config.toml
vocab_size = 1024
norm_place = "pre"
rope_theta = 36200.0
rope_fraction = 1.0
tie_word_embeddings = false
parallel_block = false
init = "normal"
init_std_o = 0.0
beta2 = 0.98
warmup_steps = 554
schedule = "wsd"
batch_tokens = 16384
max_seq_len = 256
max_steps = 8472
dataset = "wikipedia_en"
MLP neurons of a small language model. Each row is named by its layer, matrix (gate and up: input weights) and neuron, and shows model dimensions 32-127. Each number is 500 + 40 x the weight over its row's rms, rounded and kept within 0 to 999. Numbers have three digits each. A neuron's up and down rows have the sign that makes its largest values positive.
Before each neuron's rows, "fires in" lists the words (lower case) most often at its 100 highest values on Wikipedia text that the model never trained on. A number after a token or word is its count.

fires in: "of" 21, "born" 14, "north" 12, "saint" 9, "northampton" 4, "great" 4
L5.gate212:459438444584485510523467529528421502525502463536452418491487534516496503420486516392477524376519538547579507445520454495534496600518473481473545540515447467484522512533585494440510494512481529478533516513485472482451515544498439406502517483450492494548514519514493506484479514487483587503
L5.up212:506453428503484528497547472513456491465432500494455522459451517483460523521636532484521527443431496477543519514508432513475548543526503497488554529503488457501554509472559463511526567465544511463466491545493516521504540496523427510577477451479427455529596532590532449439503523434468523531

fires in: "year" 13, "years" 10, "so" 9, "result" 7, "said" 6, "too" 5
L5.gate2:534545562521450538452485529548506567502499508491560469575461548441495443474415431490500476573467576618507562519465510494524500492469454588560468535499520459552549514538566449488480521517535484581515512475530534529490507516430511445470508478475529516520498530473484525478480553476501482489
L5.up2:572513501503464482523498545540513505464565509499565522430520477431507472516473451504536522531545484552597549519490551475522409445453487493491411526490474559467475485531491525448492495573500483562504520493473538475504519465468527418467493507525525500512554645455477482538473496403454481550

fires in: "but" 44, "which" 22, "when" 7, "although" 5, "though" 5, "chicago" 5
L5.gate411:484487507512503476491569479545507466526560523537492489461511553468494533518520483473519450515468501565544466535536447502484484529527468516517419434489491527571533492559496479539447531582458477484514502603456464491532499519472427525481476522543491560521536593471524523532456470511431443463
L5.up411:490527508466554405527485578495559490580547494438480542506555466550579490478464431479473458493491489604469471505466447412431526480528565502485493528432490513473508429498459497567452513459512516532485496541507540444499490528488499486513578549519460521464491503480552533577537439469522503477

fires in: "county" 17, "located" 16, "comedy" 11, "body" 6, "emergency" 6, "agency" 5
L5.gate78:433469533547437543516557522557516423498447450510503586494469515462523512550459570495509474494544503494437501471605516490519459493478507539467441497539456469489360556473523485486487497519490532510537455456501524475455426479547490495512479481464481416484503505515536469523539551510467461500
L5.up78:481557539521497475514499511512473471512508484454505518467504498438491519549541545483514520465416543451483552474496511488431461489504487536589538490474455492481485501564533413516557464480413502409440541534510513501472551505502490579457486553403519536427505500533502469502497525440480564498

fires in: "art" 14, "chief" 10, "votes" 10, "artist" 6, "diego" 5, "article" 5
L5.gate276:415447533461585492500479568520509471527557499492522485523499454479480426476426449467545483462450493556564531484499498526463478497516487538483469423503555508478424477543521512479496437531535489440507555511514483602504567493491478522456491453490567467486473531508520468453492516529439508474
L5.up276:465517529481490475596460467514508480499486523547525530509524486488539465539514459546484459419399531545474556406490459592503520500521555559540510491526555485546488508494542452549502474459532457453557495549501482493547525449445565540552476494504465465507488543551554470470530512570499507536

fires in: "can" 16, "will" 10, "way" 9, "may" 8, "would" 8
L5.gate118:528580538564529446571505555496528551553538573439508498492457452460491464440452498486495461438511420542499482499462478530484527477422505566477517439523505457497531499524572500473481456479482513495467551562479495521545467516520614507523482517453486497541539465467442536475489516480516516543
L5.up118:529556519560522472566503539472523529523525578478528489448514475445445470470512571523525463500482460572501519550478426531557538467502486557510588522535504512474520420516568494450495483441517568585548536501545531503534504524442523451446577501500470501484496537451426482406431462471547528519

fires in: "texas" 12, "now" 11, "never" 10, "thomas" 7, "next" 7, "international" 5
L5.gate331:491513481443441525582460542496451519529518534489496512511487433487497442511497487472492494483489521520445504505409448483518493536561501493482422517487512509443509550506516463569487472556464510540508540511427577526483500509457493519466522549478467468522538490433478530533438517540492447444
L5.up331:488547598578481515464530511483544534486545527458438530489574513467605486513520516493547536542441522574518473583449442498481576498446430482421496546510509492510495500432536497485557452464555506543532507513425497487453498465425479464495546494533549497568417466512531532518505463464502469408

fires in: "until" 25, "candidate" 17, "independent" 5, "dates" 4
L5.gate139:484513548507512488513430573510480515574529491465506480489490479494527567558446466546513504513529562457577501503428524485482524477397509506477361527547501501498453500530500525473481486469544495544549490523493475525468456601468410499489604579503502500570575483531446504501502510487524425445
L5.up139:545467455509521507449469455515484520546485536473479549405518465417468450509531416476524492463508486531568578504478459549578589538481449530515498541434547550548454501494515577548480544399543471542506461471600490558525491548538599508481486489441496479536520499490533546538486453457448569477

fires in: "david" 13, "institute" 12, "tour" 10, "tournament" 7, "saint" 7, "kingdom" 6
L5.gate113:533570588469478510539484581538414538495477550456558467438464520520547481442495466381504533527464495569547507439466528535515534446523461488465456584496465468422459444570449521482386512474563487536445490480554455465529504506452546549378529472552478491450489509472432494489466502506526503497
L5.up113:519507501422485548506451584521502549416493521462450490480493490526505467474564511499465514450416457532451486478504482556531424541565505517512483539585505499516540543490557439442483503489464518509560450483548454518459525462549539555488459456458482536501388555507566507463463496505476522484